python train.py --n_head=2 --tie_embeddings=true --lr_mult_up=1.17 --lr_head=0.00551 --decay_fraction=1.0
MLP neurons of a small language model. Each row is named by its layer, matrix (up: input weights; down: output weights) and neuron, and shows model dimensions 16-143. Each number is 128 + 24 x the weight over its row's rms, rounded and kept within 0 to 255. Numbers have three digits each.
After each neuron's rows, "fires on" lists the tokens most often at its 100 highest values on Wikipedia text that the model never trained on.

L10.up51:168120136152152142115130124168093126165113145131139121137147110135119083072168131165109116099131071108128121111085111139138135188113148079141181152122126068133161126124136182134107115097106143136131118151169188153131130113130155117111137157151157160166130130085141191105122115157120093129107145170145131129176107151150145098116159121101127142138108101109124149111067114140103110126139
L10.down51:147159145111137114129137103156137124123157170148143123170138155166147164116123140153085101115128153168132148145164129096130156143149080119123155118136110095132109168085137099088115128096173139156148109177118150137137087097119136124172167155158118128118118107110143120080117153079137172112156127073146099139077106172151129110109137090110156083138140142114131123118111115116126180130104
fires on: " p", " P", " th"

L7.up745:094097145130125127095168126138144094098146108143170110156102139139141106136166149152172125148113134117145105105126084173122144150152160139139164121131143148111150117159104179142127162139120132135121119138166051166135092146122120119078121126151137140146129109121134144112127185149147112117157184147094119121122127143131120135115163130127128094141153156133130163137094104100137053090137
L7.down745:112166109126124157115107098117063121084138095147137106158120141132126175112177124167097140131146143113145159117125138136102131172130171095149106141136139118152108151109145114134164162137131155060097128159113137103115117175133125126107085135121101147149132113163128160132163142133102146154136086146134111097150139130161156139142093115129082140194135155152116130121118122136117110112158
fires on: " a", " t", " c", " be", "|"

L8.up935:156143151134100108115124116175121099145177113113152098149144111164131107070154158118141104139153147159180096146096121098148143147090137123137156163155088094135143131095106153121105126112117147157112124175124091171140137083134125116058119136103143175121145118087112168140131124115129108114081135139102103164158133142142120109147179108121110095122125119118116104146115116134134126107140
L8.down935:111137133117122158143143079133092088135157163140148093168108103131134133128125163165100153102133153119117131160094114083104163182145145129140109152142131128122104127103127093087126125103160118119153129124170169145168103115133117114114166129115133158149100117150140096140143142081143149118135137174144127145073086138122159124148179080139165133142172133123134100069125135102115150140101
fires on: "p", "P", " P", " p"

L10.up493:089135151124121095109113156127145141135133152115124097098132118118123095095144150114142123093111128160139121167119111093129079155121153109135166112134131135132123145115100104126128150131098148132143126117193123124122106135132144141063109137225146108161158097114080117106120150147123085115134117134117118141110112146141147110126132090124156128133074081125153152109086136172136147137121
L10.down493:139091141125138163113108148143091102097118098106107108161148184124121148114127101086118157128107128105105122126145113168114146108133134130163181118143133114115119141124138133062128144136141122129128143116135113114188172109142129117139097167140145128130131106101147120104102094124097130124147081161140148141097118150133131099091132128148105123130149097137161143125140105104095097139215
fires on: " D", " Miss", " d", " M", ","

L10.up978:104157132113121139130158173156130145120131102110164119168086111110104110105159129148133170111124144124138072162198084192163126142135115119130161146112125152080174131115117140112151175124112124113126125148104102137191140112127145144118133135109139136132120100127096121130126186121159093134117141133120119130120157136124130086104073179088129128121146133130125177130074104067135128109135
L10.down978:112151148147124128106142089133123140111163144107148139103150106115105165116110124132157142146106108126162195146140146195147115076112073137098107115119144132150127148127112107085162128134150154094152110130146155128104108141162162122122142138057128120135110160117093112111166118169092146160110132112155143114144090144133121109155106136128097130161114123117110090101129118148144140084155
fires on: " a"

L4.up295:125115113152102156128131138155126100110099108105119098152094128108131117148160163134117154114154114104101072116134102173142114148130150143116153131153165147133160116159122150125154140136170122097113134136140107122141118133107129126082128112129133127159175133084101125125105175160067118114125161125149118113135147144118113140105128190082124107146136139126131175106087099112169075108130
L4.down295:101153124144116179117169116076132142108138085126140115141162142134097104119132122143119120133120143114165125157140109180124123118125123124139075138129133174108110111120144095107148120114150134066152130120130105136095087155166127133108124138124144130169148183132077110097172107109122144127189134078157134141144102105125113108108090126134098127158127147119157121129091120137147130118161
fires on: " a", " ", " A"

L9.up830:173102146173140094126125169133099125121124110162149135090120119134138101102081165109135113110127123158172120134083107125143087174131146164126173120109102123117117149120084190127112128137139132161130182164129173135146139128102116138153101100130150128120119107125125117151161165185123166076139155141104121137153091131099150106182117129139109149157127118120144137180136117132111102112114
L9.down830:131141125166134088161148106109106139114086102153183138141128179193161113131133148111137157160136119141123150147119119154147108101149165138095138127148135142114073116138122194111123116112153122136138162133141132121158053145128128117125145177130087125152119123132138151098108136147139136146085110119144144132095138121104134091164087098101071133152170119092106149127164150123123128085140
fires on: " dis", " acc", " im", " Mon", " Camp", " am"

L5.up10:140136160147135091088107123117152110127124099129127148115100123107183110094123148123121067136113120140123104148157126149108142167097131084150132165114138175083151117135146142163111118114144144144121116178115157129140139145101090148081141099125149089133147109087089163159121155158140138105138154119136080117143100135125174108173115109122153114119191091136137139126169151088136153118128
L5.down10:144131113149136107138078114121118105119126142138167142111120114137137157179108148128126131148140151152135154147165135124133163117113141107147137134104147152117131100151138151142133102085144134146125184126135144123136156112084080127106113144101143084146129129152097104163158130111171124125119062120145100119157113143087128085144118113125128162089184130164122089103165128134117151160143
fires on: " album", " book", " song", " single", " episode"

L9.up433:168133146126144091104120132166105072152130098123151124107090120085173109118126128133115146156145109136139101140114121163191117160083148085148148146122120177169126128115173104106163108157143133148129151130134188137151137095097154157102102119110140092122112088148072152150133125168155130137098134114118086144147104176142144131119130142143161137100163126139128082107156147108125126145116
L9.down433:165098090086144114090112128119125178147100123138115130142119158131126136116120127072134135114128126163122125133122149104112166092163121101127114149151180109126117101091168153142053111128149126161134166069158132116134098107135123144182085151124101129100114090153111120146123138131139108139166126073111130104157136122135142098133081134155164134108147121144120123086184128164119130176167
fires on: " group", " album", " club", " band", " song", "lection"

L5.up690:144146135116095125149111144134173109132098183141124114159101129172124142108178126109148187066121116122129097118104120130170120113171092114130179170134105092103124094107129149130115189102089118130136138141079128168137148111145096105154078123091126114145154130134129136138173137149123104123089145121107137126140121130117147125127136146102181134137128117087116164165141137143121146138110
L5.down690:118133133115128089130096122078127098150156164085159126110118128128104107158142119156124135150107179171105140128164127144121109134150100113139099100169130153150162149119147134117098127115135096160120171155128141149124103116105131152122132105116116102138125144128118154151160123128160144104119151113111087126152124132167108122159144140077154120067149125074145130110103134163141187128111
fires on: " to"

L7.up880:161143148101111125122113125112087103116135172148125137135114137114166115147122132127126074097124055138107121139077135098130115097102116162123154121114177128162181153099166171111119113113159153108149144143124164139127135118147152150100130086149133080116123125108134093163187160125092112108129128111111112161161086128187158127165078149127097105140108121121067125126128129115133141137130
L7.down880:123077127157145158119151164084147152130118147136163149116138139119133152158107119113135130132119062113103100108138115119157115061119124154115141077094094135098100141203114104119128125147129120121089118121093086134111108128108141094130136128137159112157159138125149156147137149111115145088138136129139161102198123111138118122138180137130087145125147141174148136127135157122133113125136
fires on: " and", " &", "le"

L12.up449:154122126082105119111137135129122152158124175110151081105150077146096142139154130153142144094122126109133140182124106171141119135136119111149191162112093124136138129112173117127137166129128153154150107167136162167143108094144128139120114127167136116121105109149112130099079136146149095111111128120158091143154089129162149086105118115078143135126090105130127156130113108143129118111113
L12.down449:149154168114107115132115122112158097113133135143133128179136121140171126106102114127128141131128144170121118097158132089084152116126128127159155136108121127117093162104106136108171111139151155141139159150148114074194143157152129137119127128145098113101099167111141112145141125148091156106162116114093117139119088108134129086132148163106096083147100138124130119098087122101156129128112
fires on: " v", " V", " p", " P", " R", " Le"

L5.up573:125166148150108127082125143109081173094122126138139139160117131098159147111140139148140144091126136095147165071137132140118104137124096111119158104108177115153191107118140138133139125163138131152158145121115160125129140104109098179124104131132126098109132145128127107121137109175088118111142146107113130116162096131205132154162096109145169096128128124133097110098105096125129137144124
L5.down573:115111126116110148121107083077144171129127139106120126102140124125123102145139118133154124101097069112121120097119137108128123088125087123154096081125104141124103155126120093141136088183137116126100101127090135120128141134151125142107110178168167107092152152162179151153147107097123152119141140140149142130148144113131118156117156132180104175118153173157177140131114136116119128113129
fires on: " and"

L8.up706:149134122141091103156137144124122106158111142117111105120148100133131158112093153148096130098161072107189147108106114093140119119124101093121171102138130073132133132150152137140136119116093162159127091172104121170131136108147127185161082133162117118145184126122138176118080145147126121125126123158133114152182135177148126114136151133109117130123137128113119135114126070127128115113140
L8.down706:136168140144088147085133145074141080151155138173133169159133146130150114113137120133132155105121127136134140149193149143093130132133162116132182152068129108173087129141141137115142124122126109145119077139130110093134121128113108112071161134121135123129090096100102140141112124056112164122159120124140120146124113121185118079135118136134119092113129116168133122154137157155115123132088
fires on: " all", " pl", " the", " v", " under", " P"

L10.up880:141118152140101149143113144158106120122152103155130146108059110101116094104149145099168140114147149129133097163143095141146092140119143119147159135141138138136152112099123112105105170152103195100135108145151136107091110134124126152144083109141140112173117083146076120108124161123119102135114135131109100143080158135163147126103141121129147146157107112123126173142127119105095145114144
L10.down880:098147139096156160129115153127120139118149140104116120130131118115093093118164077113142161152120133130121108160135124138116150123124103123134116135123107092120134116130129127070128138137138134151137112115137140145128166122128142133119111148111097104160131131134116127063128168109139149130174089167127126154092120121089124111142075094106146187113163119122104159139101138147120140109126
fires on: " D", " d"

L5.up36:110116146132087126137140127135150099109080182114147131128087160145147119118124132161109118093152141141150141150140119108160127113099145074143152123111124160087165112116115131097120125105088149108123133120151160139131158184143145163070110138206131122154143085134093098090106163137113102123107124146117129117135135131105162123149144123101125115154107150109124168109111054098131092134130
L5.down36:132137099155128154128132146133142091151126218140120167148159147147150156146092136145126071143153169175126148114143128140121126106135089129140153132116117085084174103118159147085087114150151118154104167082130123087142100139175144101123128114115150157091123139133102095126132128125110154105117107159143121131131136129111115168098125119142173130108137108118124096164080089115120102136119
fires on: " B"

L9.up69:156115140148097144079111137143146119126132132115127144171154124166136116073149158126125133107131165136133110166117107127119153137103153097134148142142111110115143186110150142125132128097153116140115122158116155169138107105109124124045121139170134125102137081107150148122112131137164108070108118125093091164134090169119118097153169111139139096140141079107121139095101123112145128103124
L9.down69:106129141087129122111165102142117122133155149123146160160137127159143115135149152180138151105136152121115118135095092110105151141114125131126138139156085106124145158138110096086142147129163139108156089150136158158125075097134123126150145148115123172163077129151143117086145153150106160119142132165108153116096100123139155127138159091127130115156137145079170118081116127099141144122125
fires on: " P", " p", "p"

L10.up1092:138148129128084136119139130132134151129102156115138175154084118115139105117139173145118118107122145121134124189134115134168135131134106090143166136108114132088180102155115134121076190141112098141142138151142139148151144118151154200114105146143148144119149095136113110094062168115112096121102135147098127163099155121122124133123166156129174150120095120091107142173126086105114157112106
L10.down1092:104115100148097147104127118138103103169133162119116125132115140142187136097107145152134138122122221141086110119125124141132119099122123169120167135114139086102115090114165097117092127158173126135129159116155126132128154151133127160120080115152128095149106119144085087086145148116156150132117140116136133126130144116105100109109133099129172128106116116096143122188124107136128101161107
fires on: " B"

L10.up385:148119121148130141098106166118106096104101089129146157130140121119136136137127148145111155177124140142167102162106108108119126160113142096139138124099122133113207117114121157145180118102155140144156101094094163153120144090106116142107108113147142144116109122126139139095134114142109111124095110142115126158149120175113148149096158108113165102109140107095140106148061120118169101106095
L10.down385:101174123151109129173130121131129149152126122102086131146103147146156149072163169118141107071120132165126150166118097121139111087133129081141081134096156079154144136094170128132141125163112159090141143112107102110099129138110092149135092138115118119191138142126151143132144145134143139127124128084078111111131080131139108094104134089128109133114142125129168098129148151117146095110092
fires on: "p", "l", "fl", " fl", "ly", "ively"

L9.up993:140144162115115125145148162116104143141144183159131132142094125090097092119139140151116123139147137115088166130150117137122137130152152139131126117110085138151158122142145113123124091144184175156107124118135164134146114141098107096113143135134155138107155088127092154117141128087126075118105111125131114105095113151113158090089109185153150130139083125103086139133090098123139118140134
L9.down993:145065136138111156146112141130113159140129131117178103129095142112118143075115117098106100113122124123114137129159146130116094129119105111127139135133101149098127139166133149108144154167079159144148128125129142173099130147098163154167104139203152136109153148131109113142149138107097136131131146143131197115135121159129126067111085137112093146087157145131090148108135117160123128158171
fires on: "at", "ic", "er", "el", "is", "est"

L8.up886:116133122159109141128140122146065115138126144136147108119144103125109135141131113128126129096169144109169149127106111095152124130115153156134177089140126106165114127102102164101080104108169131168118169226171110093118132108109137125129142105150155091148130115120119130143148144112122123112132127172128083123167134128130130120175147129095164105186129143139090097120134079121121123109134
L8.down886:106102125152132142096173146082079139145111130156151131135124140117107168121150156156110131090083124133069161163141143133101116108151132101155114151109123149119063132120103142108142117126142156131137115150116128150133164163108155130106155167166167136125144120109142137100074111117137191124083153128124163139141135103124153110134122108138103144122140080124124148141119140148130132157136
fires on: " acc", " age", " Camp", " of", " am", " to"

L4.up441:152143149109099146111149133141108169127120144121132119114099118116127118143148138167100155108093061084140131118101127136129108134178057107120154186121139109120160107130131090125169192159114153151114134179120160128119118152147106155111140114133135095135111108121118120132088123114154099151148130078121122126138031133181128131156125151148146121115131141109108101121126077121144132153118
L4.down441:118142094116143184107131110091115143118108104144138160113085111102131126166162125138149122112105100102092146100098143144115149134150093126102165083128126073119105116198126115158115161149130137153151088164080157120147187082158110093135120134094140129111148148131116144136135123120139142138139111145119111121139093109173151108147121157145127183108129183114127085138090100160100116142153
fires on: " and", " or"

L9.up678:143155138102097120127132141120102142110086142156153123109094125069094076141162139125135152131153118119109141100146108114122077114125142130163175157122125157140174107119149159118141113148156162139153075109089147122147117134107145155151142152110155108161151095117097122125160158120129133147116109100105082118161171108099162135175130149058159139118150161090120124147106107128157160137117
L9.down678:153114111124141116125158142131179134142110130111141137123105102173087118132138122140082140168120198178123100162131110139125138056152120128143119089128195152133128125120158159138132165132120131118147108140140107115057160136132122124165180156087128103147147132139091107122147109091117108109156112151093097131146125064120100122111105114128146138114120152109153127105148090141148140107129
fires on: "an", "g", "i", "u", "t", "e"

L4.up758:161147123129120169140133149122161137104100182146135112153100140147093086113145153141099164076110133100113140110126122108168128085192134167126165131116141094125109091100149139134123146130084120124138137155087141157135120113149159133124124132099122111141136133099126155112130126107087072128150122099115138153170121115126142076144145159124139081158124160065123203138124089126142146149081
L4.down758:092115139119130120070115128079146116129149143089119145104122139109120165130133126138137142147110143159092146115113122150129105150151105131128140070137126127153167138161137151100060139100139114150116160140123118124138131073073133139129147131093140099109111097160126142155117119173136148116141134102111114127132119119158168177177140129104153152060156154100158098143146156166147156143118
fires on: " and", " or", " to"

L8.up500:105121142135063149115134128144143128106084152136146130158100172140129148115104196152145099116134138139158151151138109108186084108098129154151129118113121099108148139121124136107141163151116139113137138136130151117129128161152142171096061121148125153120169116134117111137088174118079123157142126138109122147144105108131142124133141123096112071154122125119090171124110091131120158122113
L8.down500:130152087113108144093137135126113107170153173117097123135109130148157149132094135175135125156123172176114118102125125151142125090142113137143152168138120126114150128130174102095097132146149117104131157111167113105145121162147130121134127139144119114101107144124085104099143118133111186116149077134163107138134192130107127171112118141130186125133127134148099137208123082121124063141129
fires on: " B"

L10.up819:146148167104118142150126127124098111150107156160140108115104165097145098133125124120142173123137124105137122174128129154191113157095121123148155125120149143157181095118134133126117089126141200125143117091146157132145168124116130154124139135111153063123146101149055167122158136116160085130110159147091090104126106160143169112137110140106139154124121136089092106128143107111116141134100
L10.down819:135130122098126147148118126118133130105137132126152146129134128132104188078156130134084099123111178109089137113117096131137084132149121120127148100148160117108109142160141107121091151105107105149163136109120087122142126157119186081145132137100101161144151113111164127135143124098111144143168138154125133141112119121120125123136111089107126117138106149095126126169145104133198144118146
fires on: "u", "i", "us", "il", "ung", "all"

L9.up272:111124101131109124119142148155132119114098092070145126136112075120123089129183157149129139123137173121166079107129085143140149153131119122115139150129151152098156136136116141117111149122144109124082122174142104163142154117116147111119132092129164134155127100134110134113150192143126115122102133143123137146131159188157106164098153145142130148120116126122103164123095118076110103088135
L9.down272:105142095163137148128129107100095128115138109105164177104161124123089144097121115161144177137127099155139145150126114187113082084123131094116135125102130138138137151106153132122162121128145166052152118142116128125127079147132126104095132127100118101158150163137080119118180123163110119141144129101166122139131107129151116090163127134108092119120100103108133124119104109136135130078165
fires on: " c", " a", "A"

L10.up602:112106124134109102100113117146084166121088093071112153157123141140097101129165124146092133124135158134145121155100127102112157143134145141144147148100119115105179103117135134098149101106112101177110119133148195165121095131123111134100086153162148100113100114120138121124111106125108104113108114122161120173117140159176167130128137176144160142140132129130100130140077126146125103144111
L10.down602:110132120135111171135111175121155128114147148106132123126120119099088097139154152096119092104132108117133118103169111136125143119153091128082099110133094123128130140142128122134145114125132151134119114140126123162142115134154161208134093118165115115148166139124072093156125124139090152176142109103139162126139097129142146142171140158123077147112184122123143095140187131109128105125155
fires on: " rem", "p", "l", "fl", "ually"

L10.up862:164117134123088149062117136153120134107115125126154140135106106132121135131135125138105126126151108124133138103093138154117105122157117111134121098131139135121144098077132127141120130115114168149178114137096180163112114116150071166083104107168144077155105123132139112158124119175095121099147165109094110162130131155164138152162164159157114088134111158086093143120145106150112133141100
L10.down862:167125050111134091141140107115101098150095121115111108072139120134139135129120148111144170095093141132125100155170142147121148119125129099085135149130148153148117120090109112133145153160137135082127132139106121113146159089105094139156130154145101159097117136132158178123130136128115172107135170099108165099153150112123141146091132149134141167156122133155155153115130139048127143134127
fires on: "at", "ly", " and", " or", "b"

L7.up801:185096148134104108125113131114100102128087164118132079109139146125133112106153100142136141105193146136142146122128116100132153117092207142128155136147090136174125160142114168147119094071141135116134124121131110110148108149115136145109127125174125107156175106115165141116129133103126143133112123145119121130167124142148127151111111165084148119160130123097095147089086096108151110135144
L7.down801:143121121114165119178144169098143114124158125160125115118126153105151111114113135124093105099152117130072133121125125172110178171125141166125119113068156103151138114110156159098121140117149122113122147115159130156158153147144151124107120110173101097130113101143106102080158149115121128108127142123106131122114134129112139136111139140112119155115128153100102080150150148115112103165117
fires on: " the", " of", " to"

L12.up709:126126157135109124145181113139108153105123079117133118185142107148087084104164159141140150128126145133125071169146109140143084125145134126131126143122122186120163142145126099128151138117146137117115127153134109138125126133137144129088100136126145120144141141092092131094123172129107096114163145151124117138114130122106108107092136157108149141122140088132133172102094132076091112125129
L12.down709:140127119105126140113133119092093127098142078093115162128148148153092119111128151150149134131149058149191134140149094141098086112104128086130121116132146159181110130120103125095158143133139120102128061106151077132081110149149155116119114131089147128109147133092109127141138144174116122148139124094130139122122132121135109106135160131127131139156128130136150126102094114141160151078169
fires on: " c", " D", " a"

L5.up145:130113144129123162120127134125082106124136128125143149187141119127143111139130137143131140130116115141159098101113118095153165109097139118142128147114118134141166114135109161123142196114139136138101065157119176153111134142116107089138107104122129125139108140155131127089129135114121108134071102179116129151106102163140146163117125131171176116161127086146118186142060169130146090152134
L5.down145:132128130115133111118102152143122130136155123087137147136171134114128129142136150152106118142144089183112099095174134139138145133134100168146091104105132125144187101142108096115147188104123142133109131114131123110134130132099118122150148161103109104129123171117137135142122112173188131123142106130130149131138144123146161121148169115134105150085155117144170093099148158108166135172074
fires on: "p", "sp", " eff", "sc", "osp", "fl"

L7.up953:099125147109128123139119108128126106122152131127122128133057135114113087115148102154118135088152155133099138201152131178128131123156178154140115104092142156137157128156176076171155109132190137144142165089119145117154145108143138123098150128150117112126143098102125152117125126123118099108156153096149143107109118111125121084111142138137163165166112141135070148094100079135181109133128
L7.down953:160146107131131104105112146115145114105113159096128120099109129151091131110115149167115100181096122120160117130109117119103128119146134134129177127154146158118106136140151130138144150128096188135079135132158145114081135118141145116114145108120124151098096124121135093136154121107110125085141115105104159127173153102157145121182112089151135060088173152129118144123108138131108136108141
fires on: "ing", "y", "is", "at", "ate"

L12.up846:125128135136072132101150133171119087139093137109152124139112133129165105105117172166142110119139138159169152156096113120170117127102145154131136110111101112087150113111146123123113126136123143145127154132162173136138107154121120134080098133182154141140125087158075094075112158152101125132096149137141124136133150114150162101124131119111147112112091115098134127145087110126108087147113
L12.down846:122144081145103151134168156151124095167158189137112127141143128124181142145120137170116102149101189163099138135103134133116136111121138105164183164129130102110123095111147128074082111142139120171097164083111123080111081162174102133117127130119151148135082116113097094118149117119121127137122118161152135152147136120130119162111139107141171093110092131126129135132100089131139082143124
fires on: " B"

L5.up856:165098144113106140127109125122137127154102144115158128182128132140120105117103131142160167072149123159103074116126110092198099117132104151107145140127099125135131167118119108132149162124098146121131144173075172191135121144116140128168087124134120093188117163124115165134185112113113131101111140100136122134139115136138139106144147151116124164112138163120144084113120150132102141133105
L5.down856:109124138121121104124119175118143110133185198100134106123103117124112165110146115141171147179108114154141148148130125125140121092122097127145111102153126125155139140163102089127085121101080115167133139130152128119109094104122110136162149113160127077138109141102131150166179122155117125112122152118123105129130153134158144150169153117106111158124129137090140141118163129136129158134116
fires on: " to", " would", " can", " could", " may"

L7.up952:130136144099089122080163175114134167099169115104120155134144095136132145170140185167161166162165131095154143104095101088128090169092099100146134129110097091128125121097111116174115131153130135172147101127125114155127132132107084153135132131090150132139134115108121107099106157142137098141148105143103104129130116087132136132144112146124151119170163076150088135165124138136141118162111
L7.down952:101066155159122109139121139156105152142156166106123150136118107175110161112115143105139094146118120120163132133114131117173160133127060131147133062145102117105152158171081157090115127130108127153140158146127136149120119129122118106113143114122135105143118123124134136174122114113121129144091090131129120123131140098108116155127105097091128154105151157156160114079104133125128160079153
fires on: "ed", " up", "ended", "osed", " made", "ated"

L10.up1079:114127165129132095132162113136129131141099118114118136100110099160148132126167144125149122131143123084104121160123121121119104101107142133140142073130081109130147115143147119175123108109102157109125085139162138136133126145176110148151103127122115132134104130146179178136092116129097106130113148158130122090129123134121195135118139197147156113144128112125131126175102143093117088135107
L10.down1079:116109104124151163129155136139110129130119134135127136171128144175090145148098121150113121187145146122169119144144179125144176128155108193128106152158149096126121135119118118166110114131126134150126132147176098144095130137127139091144160136136096129123108136124135147132105088086130121100116135087153140127096106103085158126128146095109146141085174131129115096108128132159145151161140
fires on: "ated", "ed", "ted", "ished", "ited", "ized"

L12.up723:098131141138107119107158118143102144108133064090205130177100121134090169126121131159124139152178153121160106148133092173172105136161132098130144130104111158129121142154120119135144166130142137173104118139108098137138114102116129117107081171143141092132140112122111133123085172179093098150136145135103098104088150144155111106116120152093125111145121123129143156126103116106114139105133
L12.down723:134149094114138158114120058158098158126124132104173134120136154121118150091152108152095118106127091107177147111139139150119103139114106080144136117130126183107108129111107132095147139142176149075133079123127080119113130133130127110141142138103141134144146161141103158146137125182090155159135064120135116114114105151134127088111115095137114101143121154163125114112115131132133114105123
fires on: " a", " f", " c"

L12.up401:164142110114112110091170115165150135133133131097107114131129148120122090123136125134099127092140177116161111161107132088130075144102131079137153147123104106155143135098122096100156134154115157136149093162145148132129135183133125146075105131181151116128143088103082144101139138139134092104081143161110152182155109161124151130098111145134130134133125068112158116129057151149111103108083
L12.down401:128101131131135141127103146155146113135141125125117110167126129143105164126120130116124137089110150127141138156126109118099136124146124135227107086121160057113120169091118132097119147120105101108107141146156094150098086143136118094176096129182140096192132170154174098113105108084122148100142130070139124143150133103120118132100126095132142167176147111149140118133127105165139130096163
fires on: " D", " L", "D", " N", " M", "L"

L5.up828:168164124102060146098133120158153122117111125139122138141127129136154119115164148145113155065089124090110154120134121102130122125140097075124159160115148150128130114087152138162141142118117122133107143159107174137126134105137096166103113108129119098141135122120138145111138142127124110133099136106119134147123124104174120192156134139181131111118115127116133117109138099121145142105139
L5.down828:103088115127151139125109095132139178120167134109139150104153132104122111117142094111146112111139091118144137094091113146123153094112128161181108136113071128091102141096057119118108113115123122125102120155118127143121105153133130111132135152109132122112131149115127128172141089084163125119125137142121112135156078160099184157085141121118121160154123126156151159150141132098153133087129
fires on: " and", ",", ";"

L4.up530:102098174136091164129147140122109133119125141147136116186142091129111137111068134132165121126126128131129076070122104107169112103126081109126124117129124124112151111126115117127132170145133132101171111153128133151153124131104139141143043080179140109126144143173120149148109164129102147088082131124095122120170145138144150132112168145085121161128126147137128127161126167119165121113174
L4.down530:104154126093144146152142167130145169145122152107102111090152136180108128131084126117116124121123130088134144167124128146147124143121117144153111138129184094162133076137138158105136108142162114138124083122153115082080114094151097105108154149125131088126138127130134139089159106147123091154129104129151130114140132123094144116091150100187107148150182128108109120119124123092149115142143
fires on: "S", " S", " in", " s", " In"

L8.up60:152122109118131123115118120137117128160105115138126114136119074160147118080135105143123124096128097103126098119117111176130121180157119050151144112140114137152143132125133147116129109144133145122147158135153179145118100121118128159120091122148191118179118099137094184125084156185119149111075129112124127126143138144128137091122141127101113166167136129148123138107145065123111111140127
L8.down60:119174103139139137120128124128124178132143140123103112148126112143162134114075134104095090112110130132151132095127136146095127113149119129124164158175161121156053162080120127115166116162154133122123094154128076112135125113144082142098187132081108125122149096185158119130134133152120159134141146090144119102102144139131126143138151145108134116119138080110123109133102098107116130155120
fires on: " p", " gr", " f", " P"

L5.up330:148136164133129134118117127098061123106146124131146145177163105067172093087098155135124142105125132103120115115110128109150147144064119134114154083128168120131138116144143138143137097118164150130139110139149158143137099134091111169113109123154125145104116144114137163101111104148106135109128131156116093153193145138164141098125131158143101115143100104104104134122106096096164113145126
L5.down330:105116089145118168102127129131162144125123178150155105101106099193145108124108103143164109124107125103134105121120119122150125104122109136141157144124116139126094145137114132157136132168136110143087140105135127108094085116157169137130127119191130108114138143157119111109100135088118108090123147094148162135127187123111107137122113119158103152129086138128127125142158175109133144123131
fires on: " and", " or", " to"

L9.up188:150150144092069104129201162095091111135102110086138147150102139100154135132201163125156176132155108145158105156127099135119083110138158130130148137125100105116131114160122145116123109134144136137113093141152126132139149141119099149143113145099121116100148067136128110112099128124146109125091103124105110099095148137111131146140131148133134127159163074153106149150123136125117092140099
L9.down188:182142117172128121112129144140125138121171176117153110142104158133121150110120130128081150141127135112139101090116121097142102162131077143140118120156145086177113139132129119173132129146125134133130117147153108158110154154130143131149130063117096128145099102159087145100101137119161126129120133102150134095157151107127173120091129131153128118108150155156120119112186106191133099155139
fires on: "ed", "ated", "ain", "ted", "ates"

L10.up511:129132132137134139145180125149114131135095140115150152162107157142125153096142159180140114097143116135133121179147116094140115109076152132170105141129093155153139093143163120103119152116106091102150134131113169128121119139162136145114077155161139129121139129095156115140115164099066106129134128162106140177147096120125122126128155132104160103155093113071127174166087132125119169144128
L10.down511:106139116133138142104131116162130097130139119101100126147140113136157118106134142162118103125115142137156073122137132157130108063170124104159135141089103111116115150131161106094104120153101079141153144137173108117153119154112142139145112121147115107123126146165098103130138087120105171151157128120201095160134164113087129118153083141105138110113139148185138146132154092144145125149114
fires on: " B", " Gl", " Bl", " Sp", "st", "pl"